Part of a small language model's weights.
Training: a variant of Muon for these matrices, 236M tokens, 7197 steps.
MLP neurons of a small language model. Each row is named by its layer, matrix (gate and up: input weights) and neuron, and shows model dimensions 32-127. Each number is 128 + 32 x the weight over its row's rms, rounded and kept within 0 to 255. Numbers have three digits each. A neuron's up and down rows have the sign that makes its largest values positive.
A block is one neuron, or neurons of one layer that tend to fire together. Before each block is what it responds to, as a language model described it from the Wikipedia text at the highest values.

Responds to: Main verb after subject
L3.gate2:168190099164113094132084114232153113170123052186107134161142109126159090092178091094198170141081140124131143129185124122193143125109111159172203116097036121094118122136092088124079146110145147161102142058129101116140150129106088092125092112116129167135104151091089102121108081126192123110
L3.up2:133059094103143117153140092129171067103090042192072130128095223111123096144127141167123157181099147139139116174153133161141126110149175144101159131196117119152148116150141144149110128101124101191115118131180148105094119144181125142117165149109137150108153123154107106102103142129147075196
L3.gate157:119144112123077142113117211095109157126181175165201071153112169153058099120145076084122138105169086147131128085201120135172125169062160177116138129184084126112160122088147112136140125127145124128125112147097122124154069104127074129132152156054152177104174136180169137120111072143151122083
L3.up157:089144102119084088096145189159118179134153156155187064134108094125090124169150105080080107144144101124167118110212177083172133143054114157075120134121109145080176115104137154148165157138142135156121086185114098116094118122139089127115121146094158152081171131133105141126063093129141129122
L3.gate192:137135135169149143141128163068096106137110143131159125100101124130125126166161168065120193126174118105076114074164103116159111130142149083075147074063120069144170082141148088118113155154128144139141117137145179123119104132137068130165117062075141152126135136103102073190130109161127130100
L3.up192:157145137151153170095142101092127126070091136163182104109157096136092152144164158093116110089114198087100110108166130068139115169165109065156123056109034124143138099121127124160197117126103173200141143145098161147110123153162096123137083041095135107086126112207109181126116107111053172125
L3.gate203:110110080138169148108080162083162077113173104126188136114133126134113137143114170126140132148155019200106118113147136130145138149121163120105175075187144096073153137141117099159133138142109171132124143140107105134179104149183120125086118136085052150171108169120127109151080095153138073092
L3.up203:116149128138151142153150155079104121130110149082150161086127142165089153121118128089111148085128056122094113105130134085178118160109118104168120080102155127031156143146100179161148140145135166168129148152142129142166112154161126157092037099090073134174134123068158122142110060122154097080

Responds to: Dates and year digits
L10.gate84:188138123128181133117115133121147123112108100139106144164107129106175119148104113101174139186183147077077077095128147118155050100191093147119107112186135118119140169124116126143189089115105104150088159159097127145067137159161157148025128128118082122123085108130166089096140176193123107123
L10.up84:149124102123164166085115174131146181155183183162181176153084081114152128113109145122139106083126116126153191067130090118152140130133132060097170125183060161084183086169160125128074099062142140160174171113092107123106086105109116165133116166078170145102092137100104089114148136141154154124
L10.gate369:147144097137154158109129123160111116137103118092136145149104122172130109079103114137118124135161099185141188147141116150053099140113163120097071232118142169095060171090146175114139084138090235161178118089125084086133160143139121124158168107133076147132068172104153118091164137130123157077
L10.up369:099193130125118178103088164153178132144129167098153187140122056158137091104081155139120116138138131202152146087135108175163079111124217111223100099113058096166084129112142134152178145124124197127151218121131094144144111101115134151115154104114100142104078141131159108089127119132110091072

Responds to: Decade digit of years
L4.gate52:163110125152194152150081084152171083124121142082124147174087142177130073110122117209099135097096102112094115073127190109111101137141135118115090092083144130102140172109124099031104106143192102100117150087101081118164170104107130127158157113077065098169095098106147128086127110138107149102
L4.up52:141150046122078157134102087163145091109131092122136131151152129184126089083111158139108118009114138159083125103074148074102189120100122181135125110082139140111175141110099113078212109090100132139154111057113123172127148128129157071125058073146107116102137092118150142077216101134149119062
L4.gate100:161143147120136149082131198087117127147146154173192099113149193165142095185109081106119082138117128119130185104138125160107090146193124144065097148107139083171099082151166135078114148124137195074113132124119127162176171084113182114125138144170125120147145153104125152100083177100129090155
L4.up100:132135069116124149183083165118158122128101124150124099121147132112143080124130125118073128145123114134094138088159137163112091155157128074105101156181124160129116084121145120081153128137191155151138168109123138124184115139101106102164229126144091123116138134107145138070109170096132065122
L4.gate102:137149117144130099088120151148137095110053114169086095174168155117067224144103168078099153132093154114106148137109139097118104099128148181123060136105178153130111123124157117070228129123115067181067144118079181113110086104166120129161139146141157147096148140094122052118135133113150091108
L4.up102:095137112143169123106141160146176084133078038178137123124136175084150202107127145139117159081149105115096128131107137137132115150189138164144082096121145146130068124178098134198183092168111118125115167149077137129150117130139112126138190113127179107122067110103125052092192153090157132119
L4.gate247:115076125165162104105064116106101143134128149140089121161143132135107144137140129103129149143164185117143112107080177125040112135121217141090131115082096085169077111149183172150154153166157169130144115131080129080166078178106133080111131132139141128083088129119147149090073124127102100108
L4.up247:079146078170099113091129132137075103145111139100144107121088110196110148107163118136121096138100133145114074138104161139080105121098221132061077152097140108109122107071194117113176141194187069151114067178148084109125147141118133134159163085161118145111116055119110150080141168087102125122
L4.gate284:149114130129140124138108128072098132177095144172120157104130150116114144105153138120079133202079130097130112096102120116142161124155158169077174143084123146110080103132111111109184054123175182154130187193078146095183106176128082062172120106141094096169120106118126126096116138114164095139
L4.up284:120102128099105120121101117120103092223118106086108121113088177075131159138135137058135149140027162175116156071083159105127136131143179162094129133090077164107064141150125111123184114119161156125145187119123161104140150136120089136145177096123131154107063112077101118123153119110139098171
L4.gate291:105102105160098200145157088116174131135129076149125131128148123094129185094181148104136118130167106146129135130108122138085161159115123195153157156083122129112077084140070062174106137174049163104118094130110152161108085161173132129113177088188124109100069119147136109121128132130153126077
L4.up291:156106130167089108163076153170134111152088130150118102105175104052193124130126087097075172150127123160116107129149118126134138216098103125124172183106133112161166107113112115161142114119142117087112111077137127164112161134105152099144082121149144173104089136137097109148114085158126079097
L4.gate349:116114118144145071089162131108147132134177118119162145117148114101131136114159124097133183157092149163175124083122124126079098099147158114112092132137100143171143109167128191112098124128143128093101149108134121142138142157178162175163110157143125118097164117075075118117169110124165113099
L4.up349:134137164087090103095124094149126154110153135143140141136113155129148099113154147152101115132098120143150124066112166135093173115118178044124149084165084149111077123208199147112198119108147105087107128139166096066119116094157128106127123136134070094096082139145151097159156095098163136106
L4.gate360:102133104138107103107159161142131148107131134100145140066144048136122109131139093064099150027059122125141161142126157189122180117165176127089139175113122131128126161135089111130140137188105175177134186113102165110129105146156149098111123147108148053126131109095065117135138111131133141127
L4.up360:139136164143056131092125099144054129099155090135185129064124145145087122120177077054141138075140128086100095153095117200167103158158106130146096128181184137131163207163133119150152126139114154122157197098168143083171106176129155109097052097122148090160140122121122100187148177122153144141

Responds to: Word after named subject
L4.gate16:149118152149123107186077132174178109102137109095138151127097160137187101088144068153127095120111176158091100141157170186142124152063099143134225078130114058135129121096069159084098144087129074126116130136135121155124177111096116158158116051176111156147119036111141101125117084127128132140
L4.up16:116113078135086127162149125104134056085129145138075132184142192169155145155184118119075090120167138115161069116129103148097102107118128094100071165132143136130194124193145092188085135125169144125128124172160089123128094141087116129113139118114156098163117091149123136136147180120145116121
L4.gate117:112154113114061131111138140142117099107166169192170130131180113145144121087114146072133116189098240164103099102167199180176101086132109141113171143115131113116133110135120139176109072145097157103110156130137120124113076149177092088143159117144153157147089164147084110202187191127133141135
L4.up117:124154152115119098111115132104115066073113162146050161117168092143152127106071110057102099147137187131062127074118155113126141100143137160172147162060103089114144083137092152185146100121138160108130119129134103089103144156157118075155115133160134196139115162135094183173131183152156132156
L4.gate149:143144123097112099153143125138077095093114122116106159121150096096167167110145137075120075186139132125185140163090165115103089125133122084148121128111097134093228141099095130123110141119146172160162148214094066151109205084149117163117089122127106124155110160120111129206141086142116152154
L4.up149:086150117073152159137202165132140085056107120154126130084101145104137069144146170110126110128096162120119180131129167117144100160112214123116121060113041132082145105143107152127119147135144111139159127105096156134061149107174161160205138135164089107071134166090087126129146099160141123036
L4.gate196:120111095094124124051165187079143131150112136091153157147162123086097161169171089133124112158099135207146152084107154092147103126129059116186162076154103134133213173134132137119111138098105171134062173147154162094145148201069119129103124159096052136148146150074108088117123141164136151138
L4.up196:137175126141103141147171107140112141130086141186160089168126113159127141170169108060124118203132138159104161123086146035104096129110114111180137164146116104116112115132135136141153133139121138095169149161115166130150179070106160130139150099101059143154178158095137102107088133067098118098
L4.gate197:131156168140128116175104113109146123099127145088117153141209121177150178130115127169129124128146162110141199114155167101112129123121211119122085071086114142072068136113061160072114156146175165132116109126148158114092176160130129121217162126139097140162104139057084109155121092073087142118
L4.up197:111113136092110146127152131113141133161130128131114076141151134152142140128188096198100157163197071132147162140120121117137183124085168125076100126125113135105127119148161143135167189107138089118114087126127146146088144056149155174132047051169060137094086103137103113141102137144146083124
L4.gate264:147145177087090157159149144140121089110088106163138107149143148112150178179088091097150100149073109123147122136072176145188104171097134152166202144109090117114174066131082117093148144105101116114133122142111068140117182083141122097145090143124092139171047124144089127136112082202105158122
L4.up264:143120115109076148164165144113114098103133137156122099195178133103110146118094134126172122123086143138081155090115145174141102197065149088128160197148062141088189097162124126083179174076140141151139118138135067154092168085138159141165112116100113142105093083152108155157192034201091134152
L4.gate281:137155129112156127139084205110165154140084077140143141082138140094160101124112149115113150161111165186108136100106129164163175127123080127149115140098122176106142110134121145142103131105174117115110157167122171152083126149068162161139123129106115179141186138129142058167152103139141154110
L4.up281:081070151126119089149136115205144135183066136098136145142068099155132097137149103115159165109145115120103177142142109122129096083068073068149133133101126122117076120116093174166063111096127113159179136156084177094113145145134110067163073131129145155162141083097104120141118105138084105131
L4.gate285:116136106117155121108150177083094103091162133146182108114067152099105096080169051136093093176140177138083105090131107164141114100115140118132173113097101109141126142114128140128113141125079104146061180167174195115121142189064081152147105118105165108136124137070107156099129090108133130115
L4.up285:053145097139129130071132112159102127163144073126093101142115096119098098213118151109128158113123158124125078135155119136173160123099124151145107123123168126109087109137218144103185095103114185187120164118090146121086149181165161123124196120129083138164174092185165122111157092130085113139

Responds to: Word-opening subword fragments
L10.gate51:110120108173117099117156132128108078099130114174103118131182167153100137129164133142106097096132139127168106193163123137142086093141138133145167114078112124101127165131102144140098173188188137142099115100118136112109118159131101084138077127133093087145164114114143102075134102082095120136
L10.up51:152174141138175146107149152121114086147177087171120093110165175157188084206132114168190151133148085136140123121168111162117118147152105151103163090129090146140110087106076152150146159130137124151093165104168146076115163078153106129155135134083139149151108133147074050136124126115103136181
L10.gate137:108088105073187099116108131149079146065125171169096079121134185084138167185150189121106129115101113106093075082145120130110144134121123116086161126146095088148189108137124143080125100156159126062146146099091178107097088094112102083090074096094150149145202123102123133217090102120102066181
L10.up137:114189090140145106085145088133157076079106121157144079133058081130131121169178181148090118140090109097150129146088162162126102140115110118111122102116129094105080076111177147062108160179150070082158148092160141055101156166153119097115092094092134133156119136134190111077157124139141142178

Responds to: Decade digit of years
L3.gate47:096160153173093134093165061043170133098115143145150100136115072079148079063133113165090132114130156156201163062119133149100076120117113109140153161096164107182127123138092118103149154115129187115145140130141154140155106147158149150137140114116174151057160109116085083158138139167091077168
L3.up47:112124129180156157104124135142097163132094109147099107124164149100170122134178164064096110100095133111084108097133197162113111079066138135125099161106143136057105095103142107092157078174151154156157102120102166144147060191188130204171096100139154166133136108128161107128118134149135161137
L3.gate111:115110085061174143131200152116107116160098138106108190130180184104143151107119186137174220116105094126176107122153117128142145162132162102128170119172154137121133097138063132123152143101148084165064196195109124172175106124124135113061119115090143091121145167125123119134153130162114145085
L3.up111:124145112149180120047146113142108106134089134076119140109120125106133141137106154099070155146045081101132103119088113100112118093065161105078155109114126119184100217123126107140227162140126090156109139153109073059157220129160142143118130104099117126104138146099080136119125130136115112107
L3.gate294:104079083144175118127180152168128143174083094096098141139160076115130167078091143145119127173073128113123108072112155158067138128041157131107112122147106115145144068119113146124176202109127122141124150144083139088099155114095157069148129116118144072087151132033105142110172134161142103075
L3.up294:126216141089112148107160179072109087101132198116168156135129203149135194113084182114191136195074115106126098030208139119102125114102174101163143139176088154171090136145162159135139124088110100128079096097120085123118080135113216096135110116177098149078138120068121112141161199117105127124
L3.gate356:108121111079106120108160196148157139090169131096163136117127109112093145126115136151133157152122107106127094129133161112096117129116161154154104203092139127126116073170146193137155167143126102125144136102110076125179143120134194135149190137137132129183103076146186097127148133123190170143
L3.up356:106131120095135148192122159155145114104118110132119132069163126057098139094159114118093123150161106036153054124139102141109115102141129081110089121137139162141139136144137145105145145103114086142096126149174080100099121052133145185105171121187165122166093118143127095162150118147139177157